config = dict(
    hidden_size=256,
    num_key_value_heads=1,
    vocab_size=3333,
    norm_place='pre',
    norm_eps=1e-06,
    positions='rope',
    init='normal',
    init_std_qkv=0.0736,
    optimizer='muon_variant',
    lr_mult_down=2.0,
    schedule='cos',
    final_lr_fraction=0.1,
    doc_mask=True,
)
MLP neurons of a small language model. Each row is named by its layer, matrix (gate and up: input weights; down: output weights) and neuron, and shows model dimensions 144-239. Each number is 128 + 24 x the weight over its row's rms, rounded and kept within 0 to 255. Numbers have three digits each. A neuron's up and down rows have the sign that makes its largest values positive.
Before each neuron's rows, "fires after" lists the tokens most often just before its 100 highest values on Wikipedia text that the model never trained on. A number after a token or word is its count.

fires after: "(" 40, "." 9, "," 9, "| " 7, ": " 4
L7.gate910:165121160143156089112187101117137121142125124121124131158174124086110107143128188152127149153089165108113093171128107075130090136125147161167170092100133167100136155127126154124111156107171170098106144146077136142115105130111100129070110132141099115112133104094130119132152100155118118061
L7.up910:094123109128146135142138157139125137146089149142097145185119149156115125121163154108110124128167190123109134140141100097158105090120139149121136138090137136121145150162153129143114127081102115141154130117070130171135135114095132114107133123124144130128099093131114096100108158080170132092
L7.down910:114131093118104119130127087072151140149105097157174110114152122143117148162133137105165116133135103109164116090114108157148111101150141131111071110162143136167120142159097161149161177166154125137117097078122115131129137164115131116179106141133120123090140136131134120109115160096142127114

fires after: "Gl" 20, "D" 17, "Ca" 8, "Sc" 6
L4.gate199:127116113191108130111135172144112174100139144134179129113148145107117114120060175112119162164104129128079133139126135097143122111125103116120123098107129106102157070117134128119154184127127141126135088085114150145152169131092153130121138130127162167100084123164143107122128128130118142104
L4.up199:124119160132125163132114085110116137163124121131109144130123149126127125098160151140123105116152087124121133151162113140077128131165125110146162100118130122153165132139139164110119130098126135117146152179106188125118096101079100150101089126124098105095113138111111157112140122132168154129
L4.down199:107158122131117133132123073115133124149122107137102151097133092141159122113135127126137110123190079120174107107117118147104172129129170117171102130124159120142159146140119176116156152098121122168160140149122162082080129128108104118137154118125053120095105151110121160130160096121149161101

fires after: "D" 33, "L" 29, "d" 6
L7.gate221:097123113167131100131140142159122074137145160141143112134150131123118139127132075133102125133107152113135185123091148097096134108142136136165103098151165111097123099157154119130132118116127148119087115132101139107105132090115101139157096104134139121129142108125140149127076130158140142121
L7.up221:109123136128140115102120117163111101123167098126135106104123130131120112142111110155102153161167100110109134090125153157120118099109094153126095109122148100086088159130144157106128109148129177136127126088176143082104165110172103126136078143147126120118129154159094111150141128128164127135
L7.down221:103149132145088151165118081116133145200153105131146110125125105137113108129146142095154123098175102137154116121173114102144119121112114158130116118106133132114137125095186134158119124129090141102171138183147111134116178116070168132115135096131104127128099138083159132106123125097110149137

fires after: "′" 28, "en" 19, "self" 5, "im" 4
L4.gate64:126150134103149108117067139081154135136097119118157136095146162135118114115118086102135111144134161146112117112133125133131124117166111122121151125126143152149106132136109099134125093136127154164126115121117123149150135146137094141153167156170106163155122129087148141139057090134109135104
L4.up64:132119077140099147112108139096098129115150134185153130119112127135172108170128141118167160139114125084083128152126093109116133153116131110179087122147133119149143104170158124099133101127114124114161158134101062167111163125112118080108090153102090132107150143097133105078121126162153135102
L4.down64:149148168123145127131124135113190135089123127089097108085103098115148135194093128124164115143159152153152125145143116092130158154142137119131099117086112112132156112150156131078143126112146095087156127097092136125119079095129109135120084123126138141154126141136101125111163151131128167151

fires after: "'" 20, "." 15, "(" 11, "\"" 9, "I" 5, "I " 4
L4.gate962:141113156176113174139108123054104125153135143146133114089135137142117132162132145146140123141150122095122118132130065116142117118144148134124134119111147129093129157123094155127119112127091108105119130133140123145121089054108131125144143129123102172107147164111131110120116131145170126148
L4.up962:119120128110127144144156101153154079129131075150132120155121177109095111136111131155123111142086120147134126110135148150083057131142090117145099147119136133155127077156167089100158135135135119133133102160138114151141098122112121128133158162127094108112126092136145140121105131135113129107
L4.down962:142135147130115181165133129132145139064099115145148131143147113130115113140168112119142097092121110101135124120171126130129127113131188113078146110122139115124138106137113134104152103120120102138139131113158172170126150125112119144111154154168136111132157167145107157129109106154150114144

fires after: "\n" 29, "year" 8, "up" 7, ". " 6
L4.gate513:143119144167123116134074140111145179116152150105157159128145169117097114132082161071158124120134124112082113123147145160090148139128116121129138113131119134116125168117133125105124138134143114139097148104153129172107076082114168095143102085140130134134149172154131131154155144101110127118
L4.up513:087093146126090138140153091109161127114153128133165142083137173120153122153096133094133138156140144112101174171124158130123120151130109139126148136120130153131119167130130132094151108122138073127137116161128160129099158140188155124152143123108132122115104138139145187170157090078146108099
L4.down513:122131130128151158131135119106123131122089102093156143159169097137144108135126104109118159126180074099138125142101171143126145079074156124144120097081139118134132166116110118108126149138123139145117114155128161131116110098145099128141134114093099131140150133138128170125158121114132097126

fires after: "in" 13, "ar" 10, "et" 9, "ad" 9, "dist" 8, "u" 7
L4.gate68:179141138123136115118144119183125109160121141135107149116116150115121085148126132111101100159155143088115184117157123094117124164099141086132122093171181158092107143109155098153134110120113148122104120113130122170138111161113132119156180166123166100131145098140132139128127125129116123159
L4.up68:122097092131102091103137158160118091151091108131145116132123145112110124105105113119099103116086125079077095111145099116097096127108128093128130137129153116077141137114144122141120085107081134092160148108135126096124127131139131113137125160160121155110066155139108107113118114102101155108
L4.down68:087162083154138146151124110198116145174107124116126108094123121179165104117078145161108122104114144155137159154109123118118138120124129129117125138117139128093106090146130143127101103172148148134154121115131143128137132091120115143145091160154129072110139089111145086163097121108138132145

fires after: "| " 24, "," 13, "2" 9, "4" 7, "7" 4, "1" 4
L7.gate80:141108122131110116134142151082124113142103137126082099140107062120104108123138117147129108130135116126116131195138159144139118149079155170118147131138135109108130135114144089120156151119123151113146114097138173096124101111090136178102111167154120121122137114123128115142078167139116104121
L7.up80:139111123122143104144144110106138156119107128121161098140123117130161180109143100140112087132122133139099130176171139154127138150137132148133151122142101076130123109111136116107147129148107109106110124122144104160116085129130143111148077107146145125127139121148134139161075150119155098107
L7.down80:140088164148150132139134083094125134140139155122134113155090149114149094162139116131143084132135112140121155120113110124139143098171156133160149151099106179191131121159126092132107111135152157103120101088108115137095139128139120135155138150141117121127093108162115137132146089114160097165

fires after: "′" 16, "n" 9, "im" 8, "to" 7, "E" 6, "a" 5
L5.gate781:125142121104095106123083082111087138126074130130107133126112112099147089066153125103126084080124126149143111142144120093124112160143120194111106090065115127101074126123092119107163126092134115108101092150123092157127110145115113093101078150144128144152138106170137105145157184122146158127
L5.up781:117120127128130143122134121145123153162156137100121161144127096155132066105117175110103115155081165143112133166126132137092139154125159094131141118099158115163111120151163135123165161157128108120137122125127126149133130110154125165106147138084132118171187122118098167132150125170097148093
L5.down781:147097128158104132141141113108108116114104117106098109107117135106111168180142120141115123124115119154136137172139149096143123120139103122184124118080172109106157125116145146066114132158131174124108115120102125099119135163127114144119104114134115118101163126186137116119130148161131132111

fires after: ". " 44, "\n" 19, "\n\n" 14, "S" 8, "| " 6
L4.gate1009:123132117135116130168097122158100165112153160151131091197154149151145136154135108159132164084108124109101143114161107118122168117094166186123156098155120112153177124130119101123104127142145120133152093088143157167149119118109131134138130125085129131164152155112148172147138107102099121176
L4.up1009:131111135147149150100130144133102102124156168127160182091113125154145073103135136096126125119145148095102104152094101157146103132120128095090144164126161117081113121101146146118161086140147136098102131115125125131142121123176117109147105159179111144144119115102127131155131143113124097090
L4.down1009:113136126157113156172140121099084113123114109105168114180140143135123171163119134125104138098147090142139146126128132112134119121142153120061127095143110112176145112159110096108122126112138121111128108111108128136121118127098120156108128094086146116122111107082106119116169131104119125161

fires after: "| " 21, "\"" 19, "'" 7, "and " 6, ", " 5, ". " 4
L7.gate123:083096104160132101141114144088165173148075173092101181108171142154119130142126131092179098134166110106142127161169107152122145130105131135121142109100140155159131105124119067098139103082117131106161120152115161148136105093141126114128157137160113113133137153183157083115105166165103145113
L7.up123:143123105146171182126099147123115114176109097138155160162138134129145123149130118140106100147079182102046156120098112102116171145186134104119151107172154189119112126096151140111142132132162113160056124127140098106129110097166138147106121156126149166162132152092129115115101143135110118128
L7.down123:107101132168112143123134144078128124128142120149130139116128115168160120137142123099113135107146092109122078115119086091119171152146156125133104143141106142126109097159099156119122116067095173112132124143143128131156120108123087178115102118147103123113166167099109124147094173093161102094

fires after: "," 35, "." 15, "L" 6, "| " 5, "−" 4
L5.gate70:135144147103108101172121156129118115143090089120137100097155108101119051118128126155125112120140129131089140177132119137160140160108109090148116133150118109168094114133127110126100107109140091151093136128135106129133118122159119126121140141152176156128106119164133135122158144158109141100
L5.up70:106132164115105142149111080103110137132143122119137084125094144110049123129104131103168148114124098135127111110196110069106131137125125129117108100111104170137168083105114079119118094102121140184125122118114131142106134129108129090137094136130141145122146125167169147126136144114102156161
L5.down70:140131155134125146129109072101122102140122144155148081135130130173077150146127130107128138136134073093139160119142141129128099109146110107156137114087112134119136100119079062132146103154127129132150129104116126146054147132127098138175182164111110124084126091123167149118141145120091142130

fires after: "." 27, "| " 18, ":" 10, "," 8, "the " 4
L7.gate134:086113123105143151129148134126143137129165163105165137127100143083119135156106153121162135155129103151122103150094156101142119150161108104130134130138125073175127144132105100099135126128121138096136144133099117156118112149133149127158149136147109127120131105122139086132153111158153154127
L7.up134:121122097162146109183124111138116119135137114103105088110147163172123098126093126102089130164126116140110149124141107109130156106141179160153137119137098175124118157150136115115111119120065153135145156098099141138171124125095147145121149172124126153148121126140132139097087131112147172128
L7.down134:101121137095126127122118077132125145159126144127130152172141151121110113154150134123120092118182187139158098142145112139120108118136061110124100151120149114161126073106106110126140128162152151145088090129124093127146133161178117095164119167089118145097147104082142130132169089128157105182

fires after: "on " 29, "| " 26, "On " 22, ": " 5
L7.gate30:140142107176094158075152136109135141144134128109112114099154119120165147148138126165130142196126137110104135138149116180140138118115130138138159114133119095135122093146136133185145114096066104094111156121130133119156127162130164163140111095121139200144176086148127156102115139129138139112
L7.up30:180134099133109170124150124099140088117149121138079133134123107161160133154091126148126110167114140113112143108091137170160117152134134116112140152158137129105118210136139158093139152127110135106146177129143140118099154095117124123157161143099137092158097142133165159127106135136156127133
L7.down30:107141130173117144079120130113129114153127156176077050129155119115100158092151100136120151151147132096137150125121145138112119141159179163136117123134170144131129082097151097147122141123108112137166112103153110110140137137149158134109117102121117167118168096114120160095135150156110091134

fires after: ", " 61, "," 4
L4.gate544:116129149121119128121137124096124142145125162134113142095136124127159118108132129107147166110096123129124118094139150163096094086156160174159109145120099131132130143100157098163133111084119124123076155130113124147148129149123162133096138139138153168141153107156122130088133146097148107178
L4.up544:127151094099117134120167111158142128120121127152119169161115099126153110093147140143105130101138162147141140122133090129124122084124175199147139101177109108110151181100117135136117127141136175131093150132173130087158149136094128110114157162130125117138121131163132135175134137104118115128
L4.down544:099136123175149130142138088137180137133157193130111112110103135118182096154100091205166119127070167106131095126151128092152110141152148110091114135110121123085127137130121134088155149074128084135144117104093124139085154133169180107080129166137111116142120142146107084122137137160097124112

fires after: "| " 28, "and " 12, ", " 11, "- " 10, ": " 5
L7.gate1001:163117112127119129130172102101163138095111135145136151124141117114104120086121111169121165143119089160120205149105100146100147130127161130145164097161102144118138201100155135136097093155124136149115147130145110142150101114124105063110158096145072103166157120156094126137114143186142126113
L7.up1001:166066122105182131129073150125190145107100145115124134110166135131164108137137110157107131129141127119149079165111148125140134120121092113136127149128111148138116178152174128127162164121166134127096121158136125117129074146131075159113149127158102139119081162109132120132141113131136130116
L7.down1001:147091120127152102148155116115136110117105140154106091130154126141124149095157148153114127132114106155158091183105130138131128145155103139116143133166121108133141127115155114126120156112077209136170107146125150122117119124162164148119133112129146160077139127117097096133120118133139104131

fires after: "L" 29, "l" 18, "T" 6, "P" 6, "C" 6
L5.gate428:123167127136125093124145136144103141138134175199116109130112177084132067137124135086127113124081169159108125112106164100150156083106137141130109122188145151120156127138110111071124096132146140146137067125115126106120122183099159128099142077105125113143125131155103132116127121152152121141
L5.up428:110105109155124126100120115162132111151153154132091118126104125099120121094104109141152148124123152166137123124134103158112109096179082138129142137141127121108135175137086117091127173114145148183113124118101137121118140157140039144133105156125098103111092085112102106100105154098186068141
L5.down428:088132144139146109122129106145134146132121151153134143158105106108108107100122136118139106108141134145148152151118169134121127130146095149120116115133120162170133138111091123131106129112080151152155123136133130102171185152097109091168122138081100107115132124152118102179056148077147114129

fires after: "D" 27, "M" 10, "B" 9, "T" 6, "W" 6, "A" 6
L5.gate287:133087122136135147099146097124124143153085136153126187125130131105093110090165152131125136122110144106110151111148140131134148097160129074148126167156127124148145122170129155130145138133122097132194110130090147094095120125162117176147152106151140125162133105143126158101141119151069148120
L5.up287:118105094132114125141143107102152131106132145111116136083141140123093092164134153118082153149101154129134145137107118145161117137138126161109121151088151139148111170142123179146116071111130144140126136118124147109122081108163140152115143132128090125104161080124132087137161134128118129128
L5.down287:103109143148161128141103109117128164139145112163096165115115114127104105098119191157112103101094140111176126153143110088170107122114115139147113149113134139142132120151155131148108138157132120134145112103177165077158119144144145135130152091126111096111102139111150086087152112157114145105

fires after: "on " 29, "| " 26, "On " 22, ": " 6, "from " 4
L5.gate295:128145106147118088125124104087100127107176153187118097126091091114105160158158131164124147157136164093125124159105150175142127163167118155070168134115128142129134140136120145126088140135076141094121151098120150076073149139155097135163144132171145097120144148137126119146113115113165130104
L5.up295:122114144173168119098117079109163135105118122127111097129114124134103164102129178179129146148124113110132147116142092110113142134125117127146110139109111111133112124114092111128138150093083105099126107115120137106141148180121112168175135119095129184152156067085182124111140083134127095134
L5.down295:136145102125118132119131102095136100100130105206109126139136122120129132100094158158172127125129116107066144101155141151135131147091138150156169126121125130149120108127126137134139129129098113134156170161098111153132122125110146147120105105144177130154152137122136183125106140107127142110